python train.py --activation="tanh_gelu" --positions="rope" --bias="none" --init_std_qkv=0.0327 --lr_mult_qkv=0.5 --decay_shape="linear" --train_tokens=732400000 --steps=11176
MLP neurons of a small language model. Each row is named by its layer, matrix (up: input weights) and neuron, and shows model dimensions 165-260. Each number is 500 + 40 x the weight over its row's rms, rounded and kept within 0 to 999. Numbers have three digits each.
A block is one neuron, or neurons of one layer that tend to fire together. Before each block is what it responds to, as a language model described it from the Wikipedia text at the highest values.

Verbs or verb endings in narrative plot summaries that require a following complement, e.g., refuses (to), agree (to), arrive (in), handed (the).
L4.up311:458574548478444427530506467538580437505499407548473416531458411533493442483541411450523471573484426446514476559519444513497509514553461490428508563450520497617521562494510517538468519440493552476492473509479523485458581490528476481468525505457482468524486456488528440524505503527514473479
L4.up728:515544522443470470520564552463519499484462451481536486601465434541509503499504519480467424487422470537504497476509573439472441498505487482528486528448512499437504501555538496461451451486530454503519504490572493521501489474476505542493568485511601580463523424546458507502473424457523485455
L4.up815:536510489477487440521533519516524474515495391532533472520529490567455425523449528517488490516488458497472529528532524551442519444431478496487486609518483615557478443506485512543570480503597548526475489541489444463514492464505514509478549492440464536512498469521464478536536482503512493479
L4.up875:517526464489489482466479476482472546474518443424516498490525501490461438514527494602476545571480474441574505500499536539573476516518510545414577508455571525528422544516537515521508529534568531538504485457434499447469487488544524524503485465523483540427493453436497455463510528473552472463
L4.up1256:521490487516529493450481473474475466532467486465437517499517530536464544543478529491466492503598458440530494559476557445527569440525521487465468493478497476483414466532465543572510549540479523511452484461579463544478542499496585546509493490554454469436491509507359463550507453508571496475
L4.up1492:506549539462459512500519485451524483453481438455455570528537555552532490469459483461473481539582505486498550496554447483454473471497479488516514545538588558467478476493544489450501503562560573528465468500531522543454490480566456483541493533506485571518552485444447410462482508436533445434
L4.up1514:465527515596458502543558503428545449454533563471485487508536487511541393560519510556447505514468486437478448529416489497537465471492515394520514523513464473539495521540447490548483502486582478424525471460525491537516484442539464471491507551519477507507474538500479498500618453522475490477
L4.up1602:468525455555526471451558495523459466452461451539477560509537465484540463495446475535474567567504587448437455462465534476496542454552467493454452560470496480530490506491447473539558386514441498471538448500548486532566514556527540509483541526483478516562437459466494550400462498499445496483

Final piece of nouns naming a person or group by role or occupation, often an agent suffix: designer, astronomer, defendant, musicians, visitors.
L4.up14:521509550459552453552488519436419574573489521516558504543440537487547419460489510503422483459512510458516469440426473474479568530595496469463501507472479542496537539485450491565471524551511464546519525490539550477552514518527516497457495473474500552446521468539440491541479532532513542497
L4.up91:525478520548564546464498476496403572487498546477551441500515540473578486478443488441478564444485543520450454534469465522466528586446526488484494557484479468477522496548496432439516582502524500541511451534446495486474439449492525501418499543466492513495465536542448510537501532513574532534
L4.up534:461479566473517550483475545485424592523516518432607570441413440525471501487465524446441448473521506491491510477484499522493519579560496543518511501490468530494532522503492531513502538520523554408496502453511489440511465470462546498499527469434540493478528493601510459545488545510603503494
L4.up987:471469544601506497480453533511485524482498521482435492478536493542499494459480483485507561465513546440489428473403580563487579564501503532509596532445455511501474488505508516466483545478480529547507451530532484512456496506523532522419526469418504458467525484539507467485520525454507536488
L4.up1253:522454489450511550470470488489508528478462586461539465488546452493497517539524531471459560514509576526498458497439469564435532494562498512530536477415541532535500533536428469464446542550456475454496497590535516497550516466488559503521492444476461455477461597578490500582528547489502446527
L4.up1284:509448536460568458533550451424454479526518467497501512422452495521554485517523506543506547405524520445438443475529520539422600541569478489483470570504506509517541487550415421479499513461469537507506499502476519469514496491528540550508512494427491461408544463533518493537487564435485451454
L4.up1327:453447510462502506545527435495484523482396493538470469489470435495466519467539538517543495482497534471508448482490515536455546530496528529494538545508425521441399435581490484432538552494459405533464501547502493538493534515572539544529489475447441520419478467554400467470469516565528490583
L4.up1470:530430575521519474442487505517423587460474524501540494484481530491481539499434503472485541436622537505535461502495503583515542607433572487512574622489436524534513468520454487450455541524483519558513487512471500481433520472489586501455538478512548514360476496586470481535471565492536507519

Line breaks that open the next list item or table row, right after infobox headings or table separator rows, plus paragraph-final periods before headings.
L4.up252:502463551525429567480505534466570478498531482586503533466471497461468556486506528506544517481474496492510506503457557446429539454504548546461536518505531535476493595480503527467517475461522464454546474539546528508425539517561560594445454518492568495513491471557562528536508495494548489530
L4.up438:464472499491632485582453441572471562496484509556492455531491554490452593413466453552487456451469542506494521491465515519522487499488521556477489505499432476546481533595444451476418492464410528475502457515484488546446531466469530482528571455557505502479417521538587546511528457515481493497
L4.up546:490554537483541577442501490490441518442507442489518481522495485465474493452465471511512507581459469577513470523497498452499490556544429471437534571478494478500523511608518490536461525440453457452492473460488485532457540512545492495469584537455524474499525600523493442510548500577514485545
L4.up745:535507572537528502435596496491469552547487454557556500578500494489466546479516476481509479445526522478481502515540492551454523467557482524471449521527498507512501589542537478485513501439444536575502484541502522554454407468468546595470448544387490512460538461457476508499546499538531452549
L4.up835:494549524549439428479545471556500537555470531526479534510450529466498511551569544516495528442489526507487557504489567440464491520488558521488452483471531489532496538490472405530488443424444455485514470465500537499506571418492415496519540557524555470497519564501467496520445468480471515488
L4.up1030:525532525530544517447464465419534473492452485491563497522448494484505544551517496549540505484461495538483503493505449444535527500542449501535491478562491471536436521470509504481434492486475459516470500540530502503460501511452477511532514538513506461484493524428491539556448490564533508576
L4.up1300:562538490516506455535525500441518480474487503558510457518466469455464458511455520513461473567465538422507476541497508402490544505440469429494596584526529511528496503479497533492500574468460495428510430486517518523514540468484474556516507515515505450510437451522515392606501544463457533515
L4.up1336:489517473533501525557511490483500466592493578473508545528464526499468477440489514433505500509493463566496551462570459428588468500548456487507524575440504481517435490515505464530586484552484571493541505557451519411512493481450410591505509503467466449456494451463491513487418514455551456500

Second or later word pieces that continue a word begun by a short prefix, such as ultr-al-ight, Pre-d-ators, Tr-ale-e, plus "of" after nouns like growth of.
L2.up1526:431501553490600518494500446458553469487512494474546499525445404492425531475493473464471473472521506510475496454518418510503437472590429555503449489518522487473488572494460485550482510452482569492500445471528543432481522528506520518428437532428487393426530535537533575440511501538498525487

Final token of a verb, often the closing piece of a split word, after "to" or a subject and before its object, e.g. man-age, celebr-ate, publ-ishes, start.
L2.up192:481562425541454526536528481479517514513563439441501550514515481524586511580530518514514501496512503483439517578463446593530502479520522494506500548465469540453481505520496489453468478585418471476499434550490540453590543474469500474569557492567473444449556450516524505477450462512412470443

The digit after the dash in sports match scores, in results tables and fixture lines, such as 2–0, 1–1, 4-1; weaker on scattered mid-word pieces.
L4.up84:562563497496528530539524463540507481467488457542452553478501508468523477530442602549516560550496537454514522560464546492533469515457469514518475499505517471487519494567492494539463472431453433503525485446569433434518503433544447528480477523520501502468544467552508439519553527530489445527
L4.up194:547385477470558491505516456447480541464519477469454554509508491449524502447489552473462488463516492491444434550475552457483538476553528511470505494506457457556489436520428546478498451465431534451509483476447534497466575460484467587532482522501461459464432512557468431537440462562487505549
L4.up1028:504503501490530521540507434541486531472455531471591542531559503528509605542458557455579470533468477435498435486443491532527461460523512484464546522570509576477490520488495467553479469449500505450542463430547452441461496541575503520542433486444570475479571505544509476513455554506562533507
L4.up1040:488433567459541462576492590496433511523487425568505496464541465462558496552507534548490463510462514462471506540495538464497519463473501492529496510497570484551498456497458517514472578517516469457553396489536479589534533463496519536493467483492505541527536425528475552411455537426466471479
L4.up1063:457481521454532502477505506468523492497492539448519482515587528470472514531495433417499492417536482413451488508472527530532475487522482497510449446430469510526515446566437491537442567497472495480493470472523515502478466524549455510477416539512508464538500528564487448547588518512544515468
L4.up1290:503482550523522513466512521527497619497465515498538496492528490506513501497553504464543470570531547463532480472536519501563442545512515534538542503534559496481505469504519507559553469491481568493492495514499520477467491454498436498472626481510479524546492525506548500381486440454473494507
L4.up1436:501480448446447559564527535475463553511487489536484488521619540467465453463550505508494450513503508434452514565525515544570515462590464484466500485517494509553536469541452451471536536495453551420526552470486475460528437499513526508510495495470576396477571500502539503537490487449528491563
L4.up1750:509501415577484566541516465538544540475562543447523494469478458442548450559586488379541514453485481452453526584480486458484468520503489532520510532425516435474447491549527499505554542505414539505584502481514438477511583497502517504467569435520463547558513516546491493521481453490527513521

Sentence-final periods that close a paragraph right before a line break or new section heading, e.g. "...passes through the town." before ==Demographics==.
L2.up825:569414525470501500504596489488491510563501566444421504487492489479502449542474460471474583550474474535516494488495488488495500531489470498480559458468441490512493492400483533471510434509421494564542515481493496513533497458527499481548496444454485480482486498501479460523529389532536489483

Final pieces completing nouns for people, roles or titles, such as architec-t, Serge-ant, Mr-., gunn-er, Stud-ents; weaker on other word endings and punctuation.
L2.up1365:487468558488495569517535512554486470530500540536529524509447490484504449452477559475447523498524538544463406427540509501478464599469479504527578480502415506492471533460393481571539510400480535520556493532483478445530508453486556494519434486472513434497442513505400436497464539454531560493

Ranking words like placed, place or took place; the final piece of multi-part names (States, Zealand, Peng-u-ins); and year digits after In or As of.
L2.up482:474505553469474524559532536507504488482516506501449501450504499385491531554514441543524550569538477515509516525504547471453529529513538420426487524521481483478517416485565482466523533513473515461520461482517480495542526418505476526551532521529587520492562436554473466596470463476525550477

Nationality adjectives or final word pieces of modifiers just before a person's role or title noun, e.g., Japanese politician, Swiss neurologist, Plenipotentiary Representative.
L8.up100:438518497447530555517516518550470507538489551535486491398494537528503474510507556535496458482541544509471450609460522520541499530482449517542514436400467528476456457513415501501470462501493483513541487526495553527466498550458574578525511572498516594527496409496418506511467478520520530496
L8.up232:469486484414474480508435516546455499509442561477448486491557495503518516503436478517568485541494519489497472534567436521481519487507493514473484542495498389529562460479469472493491449554534521454485541468488542525474503457556484432486521511479433437530528463469482478449466484483462493413
L8.up385:491543470448445480511493497583495486565425483531439487437476521494496533541527539482478501497449483546515503471537501439521523536476464568518541486549409498557475443495485513471503467493588502471483533497486541455498465478420475525479443508494567458515473524520505465541489508532523515453
L8.up504:494542498451513547485524504533500483472569578469519484502478548461477521485497520578475477459458503530554541599562517485485483556425463487456499473460493535558432500469462474473409462492518532473505494526457570508474439469538460550466569477568471507550473471532562532514513532554495494480
L8.up705:502530480455590482553526507491503528526505480528503477470516552482516518452475465494493511492554551562544466528563449506510525510490539540456453414462429481513561454525526442478453499518507539513520503553469519518504427531511502462481435533528568432536543472503580489502576436603489489485
L8.up876:489519496402506546525451448484486470506488443502572489448515488548514477515544546473558466532449498502490477546507490531514505527514509452493466477489475514509466480529522422542500503482544478570494523478516500485382542463522457571475486460446610578537478494566568423603523532531499499426
L8.up1557:358483452467560475533505525423526554451535460492486422545490569584471522578554448535485462479502465472503525545450476518518568508454483472549508523460535527463491524528473512543522437431521510501547508512506521529517487534485479462555442488490475547569452508472545551525458572544552467474
L8.up1599:538451487509479511516539495529430548481469480583509493450503493525545541464515537520469539517536461489437495513536516478489530506507482484504476474496549471441407513525507446497493510553511559545411546520513462392457495566533421580469535439522488438480519540523512514455489540499528527491

Job or position title words, often ending a word split into pieces, right before "of" or "for" in biographies: member, Vice, Coordinator, Secretary.
L8.up104:563501485521511422448502466586451495591532492433454472532521471474490483449463459482467499503487503456479451504411468452462474499500453498488482496547577517567490494505508432482552487429484476468470585502537535439509450474401547451507472514456492491486522572530527520527479533543497481490
L8.up220:518500495459493466453519510556487461483458549510473485448602519500583558579497556532481475524567541568493574423490505527492535554445479488527458529501482446545512535494481505500501520544474494510438558493501552414424532448527436508436543482564464462447458385521575518447465486503526476461
L8.up774:487506512431538448512537536548553491581488459491616527508454505481453547441481516534493502516491473443504488508605425573535521531516536445531484520546504497462448506461508518515544474460539484417503473489534497500482533518435484480484517549518473408499544492535483445529475504451502475494
L8.up799:490444446618467501460612473539493543561480523603506517544464480503515525451486594524482498470518475507510575580440495560524528565471558498422503527472567498426519591561426453509578512495478563424449476504509501440493427495522463419543510411516520534511481506488502554504455578455468461454
L8.up1089:543493476514555561475515539539468466501548504464472556519451491378502484512487573523471523442441593491510473499518455459508519493479509490464483483444508533494510513515480505472463525551525517481542501487493489452498371455468537414482508438510480501505501428605503433528505493509496493540
L8.up1162:474490544473464483528525469534513516496440516553494505494464536514534448500618557488456476551474509518513593406440507495462442509503556440465565595486502464541512520512550423522486481505423548502508426544560454532441520486463518521536579520529483536554533467491525551466462570532558447469
L8.up1568:430483474515521489512511533518544548568557513477505507491538518500503532448472487435520515483421462478564499497432499486564512522434493498539433488392503450520531582484445507481540447448418515484453460539493538511434528438538507558533506468438518634490476465499447473488542506460551578471
L8.up1767:436488484561419506516571458500486549454476437545490458511491473577556513492545499464502527456493479476504505507433476474463512460487454538490479558487464551532508445503513411485485452469493480362445602504532531498529505494482539548451458490594487570473416520431529559523544543496467435494

Final pieces completing country names or nationality adjectives, such as Ecuador-ian, Lat-via, Zimbab-we, United States, U.S.; occasionally table pipes in squad lists.
L4.up5:513445474479456459528445535528408474505458488537538533510514551507493553463480502519536536476478520538524433545539548502462503495547480470478527483545474459568469577482486489446503427532417492469497459453518531519487563486442511457507495470531444425561435466468509407524471576519548572503
L4.up50:453586442520539447540520515505508495404441564470488499451521538412482463510489556489513458499494560558508482521484463479510554535475491465461502449544529539480479549491522535528479507560558503537468497529566537435554536477461500468508534490545582511488444476526480500496395512544575493525
L4.up154:489528512488512530521527479517526469479464491436456446553445477481522480517483490494540475413476500479536485481509497546525492520502439526495547449504440497467566488477502467506592468545501511462479532416522495558537441512405484528541486503528564475509475514526495417450547520581498472517
L4.up377:477505485493580478556463556526373526493488464521500535389528554461512508542521551490532512478510618525509457565553537524503586453540508480493544508527514498495543543561509533494460493496461595522423473464495579492588546408473467480523467523560608517458481521481453391460493508587485486482
L4.up679:453473539473503463486469562442574467526518493526514525458474499467498582519505481426526532528504599512478458490515450526506450524539563485429555502478484474529512447520534519488469476437542523478485457498538552527512450520518439482553492514571524488514410423514483539502442490562526536446
L4.up1271:363495419419536531502460513453537539460489466476503500494551473527527524453537523493550494487496568601492476489501414510551529571453511434472513477566547496492482512476506466531508445577450522538493490483482543523554507437474495522486476576508490522483432416604436461495495496523525516445
L4.up1656:506493546446516506472446481560479486459451482592589555473579470480546518557548514450467473496508492480539455433559498454533508492485513513466429505494515407457512454502507581459453497494498536446502423478480508556499576482522459452586470459572538587500414431456514458482568429513589469529
L4.up1747:469511507469519477519522479507467479429432539422456527484557528542501529500530452480515484515546519524446526551461506457505541479494429546501540520471450466436499465459461514495505521542520490512486596471542519575498502483609433520495550513506528486497471458493471466537571471483527482497

Fires on the final piece of an adjective or compound modifier just before its noun, e.g. outspoken, intense, three-year, short-lived, or.
L4.up197:537509460429553531491488510497487511581457467495555544481453503486444484422548553532477507540456510459547506517472535466550528485496533408439495539469491470468430527483559418487537486439590445517529509530509477532507491463530507488487476509450510439506517524475486559510463479514511524497
L4.up323:517535455543507481490501484449467498476444613558552475536461486512486496538533495493546472615462504464481593411515453524474475485472545461525489474443507499456399472453516467530561562440473540503502432526579515475422564431521441536493474535483538518550461520497461519553453512534534446513
L4.up401:490552538477540526564490534464505525457500497512525492520486458499572469548535530504433464564546467476520484431572446544520415519452492540600486466514526505559509509509488500498574467455503479504607527533488533447495493437564480454460516511471543554553475517560539535554546526526581455521
L4.up602:523488494499562535475523510532503471469457530542460510574529509554534524516439460499455433503445516461507504451540490519497555517498492509513495459501515498528507553424566417493527541430510484478525518500462501477444502512505458465439532570488480524490471542504417497520588517471507463484
L4.up883:491549500482532511497556479466518457463526546486514495576469520499463515458449527499466517517465448435524517518501439511548419429477468512513433521574516485546508537511492587509540495537422507495503578554558534519538477507513496420438561493509557472473451504529520463499525494557455508484
L4.up1231:575510542550475554514547511449528514499491501458479499531467465509472458418489423575489464432417500467541459508478487448509480491553533522511518537520480508519493479483510449473531541571489495465493521559479497462522434453499533482414492510482526403417436537505417528491563511549502447504
L4.up1248:486494495522511519508531517550494450461513484533503512463537542506511498501567567515548501545488462457480502529488500538588525490475485452535512526486547525505478454525448503550538412480521506575567485541425495455502511566467554449446466522477617568466429444417560478533475499491594516508
L4.up1543:536508498545439481458498518491497462473454514472550426500463476484528475497524427457512474548543551465512423536497494514557476530506553535499479501528531534499527555476429465516441503499460535498538502475455464517556499507573508527568440456462536453464428511508566495540529527500523536555

Past-tense transitive verbs of taking, gaining or transferring in biographical narrative, e.g. took (his place, over, up), obtained, received, donated; also weaker hits on numbers in sports tables.
L8.up23:544455485471461493505411455488561491528561535526522529498507519515505562513444394481491466546525457519432451502559489459433489499494418460503515516570492509524431581479535521503493532524488508482531521417497512520544516524544446540524499429466493506530507528496410407426489463542518524460
L8.up340:457543488491500490500563545581457486508464514517468463523532474544494542547561592525573493527502430536471495587482503452517555483577457479563503599522514536488502492484484496542497542523515556557542514401501463492490557553493456466548459485448542488521420533443482479490560462486529524490
L8.up498:624502518510518510560488509467512491528460469455512483421518516440529454496485501517434523539552584440526507460553536513489480459496479456476494485544476504564439481491519517491503461453456434396471503484506445514469407397478537507487503498465619526503512488463538502516504497446463463469
L8.up1232:445469442554450485500506502500475541512437469459427495542530513517490457514489441514559451509500493498508584533515458512526474466516466503546461535480532535486534545481488532481543459542552460425523501512457483525521498483538463472526506449544501529510488477461408548426422475493420494489
L8.up1362:521455536530506425501594453475532571509444433466518495617506565465490480547492528507513476497517463473518504475474528461492442478475469464534452516542540486551485506564479496563535484521494505522505502574475533475494502474532519476507537474448558463542523540509436548479485462489422469457
L8.up1556:559556518484465529488496525470475491483473501534532424534478479498472466535444524496501490561463458471396563492512443506470479514421528467559502512447499557594491515528513473518447509519451503447475528543500569515504525549518500560494562498507556408564486487515488537483482445483530527483
L8.up1652:539477507473445410489500584555509508537417519506456521525467593513542446488486502451504505545529436581473512488511500451513511445498460485519433434586489507538475522499545506517458491501476467441485520462485518483537513468490512472449515514549567468568480539506495504519483471477536562446
L8.up1777:534485431480530520437447535485446500485562396450530519565567519571520547530479468505510479551547508508563499574480533584477505480453447488481526541479547477545452490450437479489609438569484474515494517492516554527531484568518504536579477484515508522523525475512539527542521507566510525478

Adjectives or modifier words (or their final piece) right after a determiner, just before the noun they modify, e.g. a good seat, early 1960s, three-year contract.
L8.up25:547487507455569505499471532459482490478461553453506520495511502443515514577513410508546528513524515486562487517538586523490443545570487501524467487535532512585546512459497504622435489532508508527502493514506506443489548467472477505492498505487468517481513527522538476522483501500539490473
L8.up59:638446541548467488517462471555450531431459502532463463465494497457545456548510431494480455546540480517461509557487457506519497481515487480512451514501495526518523513519466449495430445461511574512566494506457478460481503503519474501477569522556542503471559511522496483521421530512589523443
L8.up137:482526533442489499441518438461552432373485425489453522521480490452483479459451420539471453560532505499519484546505511430552535543540509480547490495461586514577526480481479494538496597479543424570503549502461517534484504525529444515580490470562426509512525451461481462499516503506522518477
L8.up329:412486428503499454528479518435543565455500516508483489500484470468512449436503573483529492572497544399452413479544549574569451569534472464514482555426582527548551465535439505532520481485575435539488444533501469548519462483568547490529493508579414452521436511569483424454528467527478570460
L8.up440:601493520515485471485500487488449448431591495543518482444427517515523454453590454530484446576518404476502461516518584513545472543505542421560459560499475444561430452507518501487516566499520534529501508536566455438415528574508483515442501492529490527507497499479492449453481481523477535569
L8.up565:497512470544538440531432488444472547438427450485489465482557505477555513508542494512560470509529479501538518578480511493506537476497466458470506554580471544529485514443495459475457550464483506558524458535549486556478538464510490518523475532478521501479453482510482425531541441521619464532
L8.up808:473450451514517451475484501441535487424503459490435468543567541515462504469479449477511483490549435412490526487490480491510478515497489498514532509512546473544443441433509549489493562522456537510504528543481513443460454581551564536514505461522470458472473528469495491517492451501470400588
L8.up882:550512451457557565534486475437530471451515436540527493537504526527529426484435571464456471549529464517527549528505459476533482562492440480565470469478523445561526484429530531486553473489497508509432556525552477450467546571559473533520540603517485578534544475449444494464544496490562479493

Tokens that continue a word or compound: hyphens in names (Jean-Louis), endings like -er/-en/-ur, and digits after en dashes in scores (1–0).
L2.up761:492489475472490545516534435485486482550498466490555505450506460514560526491462454485557429534496512497458500465492465505567557566491537489595494441474448470510528498569450458546474560556515480393521493421530459486547541475519454452453497532474548512504484524500524463513453454442509466475